config.toml
n_layer = 11
d_model = 256
n_head = 8
n_kv_head = 8
head_dim = 32
d_mlp = 1024
vocab_size = 2048
activation = "tanh_gelu"
norm = "layernorm"
norm_place = "pre"
norm_eps = 1e-06
positions = "learned"
qk_norm = false
attn_scale = 0.177
bias = "all"
tie_embeddings = true
parallel_block = false
init = "normal"
init_std_qkv = 0.0276
init_std_o = 0.00589
init_std_up = 0.0276
init_std_down = 0.00295
optimizer = "ademamix"
lr = 0.000448
beta1 = 0.9
weight_decay = 0.3
lr_head = 0.00904
grad_clip = 1.0
warmup_steps = 492
schedule = "wsd"
decay_fraction = 0.353
decay_shape = "linear"
final_lr_fraction = 0.0
batch_tokens = 65536
seq_len = 256
doc_mask = true
train_tokens = 333200000
steps = 5085
dataset = "wikipedia_en"
MLP neurons of a small language model. Each row is named by its layer, matrix (up: input weights) and neuron, and shows model dimensions 16-111. Each number is 500 + 25 x the weight over its row's rms, rounded and kept within 0 to 999. Numbers have three digits each.
Before each neuron's rows, "fires on" lists the tokens most often at its 100 highest values on Wikipedia text that the model never trained on.

fires on: ".", "ra"
L2.up403:478491482478507476482531475509524481481498497469533524533484510486504517518493506519524516511502464492514475543556458536479497500523505523493488487449508514437511476510510512488469508491521503520557521475527459507522537498474483502498468474521495483475506510482502486484498525490495501519

fires on: "oc", "l", "ol", "ill", "r", "le"
L7.up289:521462505517483512491517510498506504534510548449479545450494524526496534484496493562539541512500467505491504507504507476488477520493482524506477528505485542544496542513504495501543513458487460508491488523495500513482469483528498465427521511482510462528484498546470477461473492465510482459

fires on: "ag", "isc", " Rec"
L2.up572:523486495456455458477523470514499499477465455448506495500524542531498500517554523500531497513544470517484486497508471485525522505521519510505510505554477490482496477519522494520521485500512510503562452523501473507546500491522483549503534474520504497507513534525536570497518510494489515501

fires on: " |", "v", "t", "if", "s", " /"
L6.up435:462504509495498511520457501489488519454494516508547511512470479541507508537495485518468529539543493500508485473475484486486526506448475509513484515469551524450486467517479465506513493477464519504493506461533522464490506531542492516446486514530487460509505472528544480476489517488484508486

fires on: ":", "ic", "ess", "us", "\n"
L2.up848:534486482475452474506507481540509528482486516433507491505489516440480487522514518535550506529495499517482467493504502517514525523504520507490479466505524528476514516515520477507517510462543502491496481552497477504505491524478496487502495473498520532482482498527493543484484521474518503535

fires on: "ough", "'", "t", "if"
L7.up7:482505489502522508493516529472500487463484491428493489513495509481506505480465498491503504559540504497493458497523500509489502540530516486536479493474499490495511528523529506498522500530458485571497511489508503476525514521514489555504514477514507512513518502544528451494486488536487441516

fires on: "le", "p", "i", " information", "ver", " be"
L7.up477:526482518511527468482517521481548519521489470482497487486509494515485512517512533467494495465458509542495481519462434526502533522467476522504490509515523470481535486508484515531541530482517527508537504509497549528524490519538502495511435503491516501513518422524542495432538481491511492524

fires on: " Al", " from", "h", " under", " al"
L6.up367:495457506492471462440499519473502512493522498505504497527464514469458539480507525462506537506535505470534493459461479529517516504470501430546487489426512467496497494548475461516508515481518455502505478497519486490519457515456492490451473454450509504514485469495467512509516485499501511538

fires on: "h", ".", "l"
L2.up102:505503506499476503457560523503530459518496498492526488540478517486462543495504531496454522509493484471509532482523489526497489526518472500465465515461480502450486487504477522499469494497513470513490471557484458507525488547470469510479525466529486549485496499480504532516511517498493503489

fires on: "\n", "'", " A", "ic"
L2.up112:515473481507490472500501510542512504442501478484477479465476488470537511513499509493519519483526483466465495459511503546512496494532505493498472524507511530528525483545457474514487498527502469516480462519502502492553493507477489519500493506534520579514497528545486541477526514513511487529

fires on: "t", " G", " T", "h", "G", "th"
L7.up852:458447516493517497545488513497548485459543517478515456543524526508483562542467538482472496510528564481492465492461493492476491502526483490561446521480529497500486508531520481514453478484483485512518460477508535511516492524518506490431517464500492493504496514524478507517490498470496494536

fires on: "'", "ec", "ac"
L2.up946:474480505492509447459513516535490545488489498496467531461500517520489523522547565486478503482494501487518522458490515514519544521526500526500442494530498516508489516526486507528495484509507522480505453492467484464504483490514531494477539488479498498499457487459450495455485463497480456521

fires on: " of", " that", " and", " the", "'"
L2.up246:477530515485486496476537524526481511509496510470483502486479481548470531504499551521495511522491509502489463469475493450498505534529496470496441502526499473491526471496462479486491470527509513468496501467499512512499493529494513493525475512473464496454466471508464532467460470502468469471

fires on: "y", " A", "t", "ation", " U"
L6.up831:493493496470499488520493506488531458466497460475501507573543508511468502473478530476522554500477502498534531463529453476524494521522511483498500472519519520510471492486530433558510482456477489487504462490519472526507479509521486471486524475478486521566514486517535501522497473523531502491

fires on: ".", ":", " C", "land"
L2.up392:494458506492530527503553534539495474467518478476516484459480524480503490516481498506472468489502507490511525487480496527467511484518545518498445502519470546448495442480502490513521479488485472497484504545496512515531518536485464506459528481500473576517476508496529488487483500511514542488

fires on: "r", "l", "ac", " as", "y", "on"
L6.up806:461518510480498462530483502496509479504510540482486538491549533502487558522533535513478492467558536525518483479479512498467503513500509483546440484500576490521519506519516489482534514465511499479542501547477489489504494497536520465510531522506448485506485483497464464489478483520492466495

fires on: "-", "cept", " year", "ver", "or", "ter"
L2.up994:510504492508493481445484476489480496514472463523535523524496485553510497448485498495537567487499499526526495544485471496497484498489544468541534521497497492496475470516495468490469494459492470492543489486477499423528465510518511524504529517559488480488488520471476548504457506497547516518

fires on: "/", "c", "'", "em", " t", " T"
L7.up474:475451507495512497496468518481541503501500488493463542546542442511473505530514547500492541504519483448549486476536479531488505474479453541482485469505505520507519518503500516521511451510507504521513506488497501472511505547535509513463538505475466530514504526489495538470496490497502493518

fires on: " The", "s", "'", "The"
L2.up19:441542516472476488516496466531518523471467495502515513518482533480519449490499551485526491508489472447518522479539513502502524499492565497483481518552482506532492464529469472495482520506510492497515485508485486482498498509498455510493537508506476526475511478526461527485494469525544466513

fires on: "le", "e", ":", "o", "ure"
L6.up152:480465554519474503492471493501529507481497484539445520481480480490494486498469491532563501525450486483459500537491523479472510468506505542497499505494480530553519443531516544504478491467515524530520499492513505506502500521507507482523524515528521469562504501484505497491522505455487492520

fires on: "ag", "ing", "ff", "pl", "isc", "ction"
L2.up604:478506492457519466500526479484487489485451490482520507504497493530574484486494529480491511485557497524540532531480453470508511532512478540524504514509507504458467496485451495461512453502483499516535434554431474523515460538422499523512532518482485471483499529522499510456532525488495488503

fires on: "–", "-", " (", "ter", " inter", "/"
L8.up659:463498520484463524522510508455515505512474498487509542484529457536527487513502534525511506523487513548485504489469503483493528474503468456522547549558487460508489492519487454485480498465464484512516455502519533474526493520469476514510486468537493503546473532448477519480487489494505532501

fires on: ".", " for", " at", " Mc", " of"
L6.up892:456483503511505488504497516552515502471533517485523501525491487490488537503502483477507504503477518526513432492530475525489484471524522508523504476496501516485498454523508503511497516496466479497515544462468525493519470499502503478475483537495461456499496485482430514462502511473470471499

fires on: " the", " h", " th", "g", " to", "ide"
L7.up621:447534509505534484554462465459513473492522486499470460508537513522553495502514513532508522502488527481472487551534521518473463479516510513501433500498470545491548540536527476452488491500485512488513482509547534515471511504498461522505490535515467483519466509519490506490517471482490475506

fires on: " so", " during", " ft", " for", "to", " season"
L2.up884:470474509491505477460489481517461474516512509469493503554508519487501561531471513502512522502485482481470494461500458510488554471522517488473489510491485499465542514493540472469512531532508508545554526496507502525530505504500523457550467471468504521507481477504479506495471546524482558509

fires on: "'", "se", "en", "ury", "s", "her"
L2.up268:480528473513515488500516501509501514481525455525514565482491477491497481485530537464464524508474435456483554513511496532472508541502487477511460508547484495503556561519505503503441508489486508512462488498474496490501557520472470564519510527513505486489480504487489488525533522509537476513

fires on: ",", "ient", "9", "'"
L2.up839:531503505486520473484475482469522540497518517522500488482488478523483515486501534501524490508536471513542502517502485541489517534492520516513514509479471509473477510510539476535485475504520528452560499474485528502509472486504508506495534473485471496463447544476447508448508491505480532533

fires on: "a", "e", "im", ":", "er"
L7.up774:462486531474497491489438465523508479477543490501487503475476486501531495498475506457535458480530491443480478519504492474489507507477473473487475509486487518529461460506483531508495481495495483541504461495523504534528506536503524485522514486520491493515519512494476520546496481461491508509

fires on: " were", " are", ".", " of", " |", ":"
L7.up83:470522535458521540487511500509554520474492506468498518551487515521471507524469512525480515494467512473496466527499501522501504502500482486471502496490476497509495473490508497513481510501531477544522529471477481505501486495472566489494479532499494472493476478497460532496504485479465495488

fires on: "0", "and", "le"
L8.up826:484523516482537473510567463486471526502447470502523472497512477540531505473498532487479499501499534508512500503513456521463481517483482496529505501516491492483494491482474506512505513485489499482481558471514495503467459517534501506520468519518506505480565433526460529477487463511491472549

fires on: " =", " cons", "on", ".", "ro", "in"
L7.up772:479511532505534496497511488499567511468471496491484507507482528522522532544485451508460502501551486525482460544459536518509518527508549497471460519462437503452494475513509549489524495517470473498529465509530495493485451511521507490517480474529502495534474543509509531509521496502522535494

fires on: " /", "pl", "l", " Pl", ")", "2"
L6.up132:499533512503482465529483519462506518498530509498451485477463519499530544509498540525480474549497488500523540510497489482462488531482505556478552519470544525544489498502541480474511469527505496560500490513493502535468489528497510534488502510462497494516488570552484486463517505486503486483

fires on: "cc", " (", "ass", "ann", "/"
L2.up391:470532511463472511515493510514508503481513490458510523482496511504506539452521542518571478543499538488473548490496450528486511504518472498473416489490518516456515487478520490531495421497507493512506484517487517503490518521494507484538489498501482498432477500485488545492474512489478471507

fires on: " \"", "-", " re", " (", "on"
L7.up1019:445498523476462477516485495464518530482484465504496508470519525517515502544461503489537536527496526542529518479502513522493523499552496497486505525508498446497502472502474521513484493460492441479511451503497487517517500511508508516500504497466500514533537466465489489483507519527493539459

fires on: "ight", "'", "th", "ird", "and", "ond"
L2.up996:487497537491551449501511483519523504524480464545502538460508543560498492467542465506442496506476500517532510508524485484502554509513493496521479536479468488503487542530473514464468487503500498527496468513478559488476519446503489484517510500495500510478468478457465539488451522538535407507

fires on: "–", " ", "-", "1", " |", "2"
L7.up840:504490510488488527526468517489529489503503480455527525488520501501512469545535519515532481448502489565500491512553524509499529498477499482486484503517526506541462499504505488516525536457482489532495494491501502509515477509467530504498557487469427522519526512448422504491493503486484523485

fires on: "pl", "l", " pl", " Pl", "it", "ot"
L8.up613:519536522503461486455523491480488504459497489477488516481474538485547524485482500519501437491513494505493498532475536481474500479519508529504501501503520515505512465499547508495503522532501476526580526505480502497489569477489552528529491505486523536526459500538500513476537506518473474501

fires on: " Sh", " sh", "h", "th", "sh"
L7.up496:462459523509497496521540478495485489493538482509495467540497489455509492518482516494475548498502519489516479494525522499492509520505444509494504492464459488484505511508514520525506487422460491516518473514499485485496494522504496521518523469472475487502489523533491526525455462448523511545

fires on: "g", "m", "ph", "p", "ol"
L2.up47:489516516475493484499513483543474524451504498473493465534478523454475521534508508511489470558484515511499520508479465534486527492467506483526462515522520495498564504517529500494516495516472498482554496494455486493522543520485532480526487458519476517455459514531468506536512505485473523513

fires on: "v", "as", "t", " An", "let", "if"
L7.up422:453501451527513542529537496454528517493516540508494512526520486522499470517508528545523530498482502469497474497496497537488498523501492524512493505460482493509491516555515465546512470500451513515494536450460509522503534519547469506439499519484507492532518477493532442520488479523495466513

fires on: "est", "el", "s", "v", "ev", "iv"
L6.up912:526479466509483495484495505483537498467551535469523488502490538540497493500495538502536514515499483501544486472511469455479445500481483469516496551466487538499469534539511470518535516483478519479494486480483454509482490484528467539493522497475492553473504469510493517477500472476494470462

fires on: " of", " ind", " including", "ists", "es"
L7.up2:472501535501491472492494447501513514517498481487499615526464495543507493540494527495482480474510486502515461543531503502499538451523515482527491521521513495499532466501527507538488462476528455472506537522520498494510451492517493473463553518513479507527482494538500549511468499506484501497

fires on: " An", " an", "en", "o", "8", "'"
L7.up682:461509525453543460454524492479503481512479501539446523490500488464499498525472492540463583541476499513521500534477500513461516509502537477493528510500487492498508530515565494477511502474492517546489484454463485512507561525502524505545531528509497509498459500521459454543475496499503517497

fires on: "9", "in", " =", " have", "0", " "
L8.up779:493469507516480483486513484447558557444486455517510533490472474463517499490445490532492517434504534502489488540512499537538461542518481524507457512488459555551525475477472541506466491512521517480501467531514534479483477472494500487531496480495487501529494478518493544465506516510489521472

fires on: "e", "es", "g", "p", "le", "ا"
L2.up95:436525488478473506457567492457489454474510471503496519505505516470508521482471539467519472510508509497500491528484473465480566555471486508493485493530503536537542521498504501494540467540474519518532498475495495475496492511518494520516495491493497487478480509500488501538535489498449476497

fires on: " (", " cont", " '", "–", "/", "ter"
L6.up259:475460519479446533522481497482520498476518500452538501477528472524516497495500532546525532516500539543510520528538468514469511473504474474522463515530539469515472500492521487514497469474496489485514472524500500483508442535479538556516510474498481552494468507490455509506522522464456520498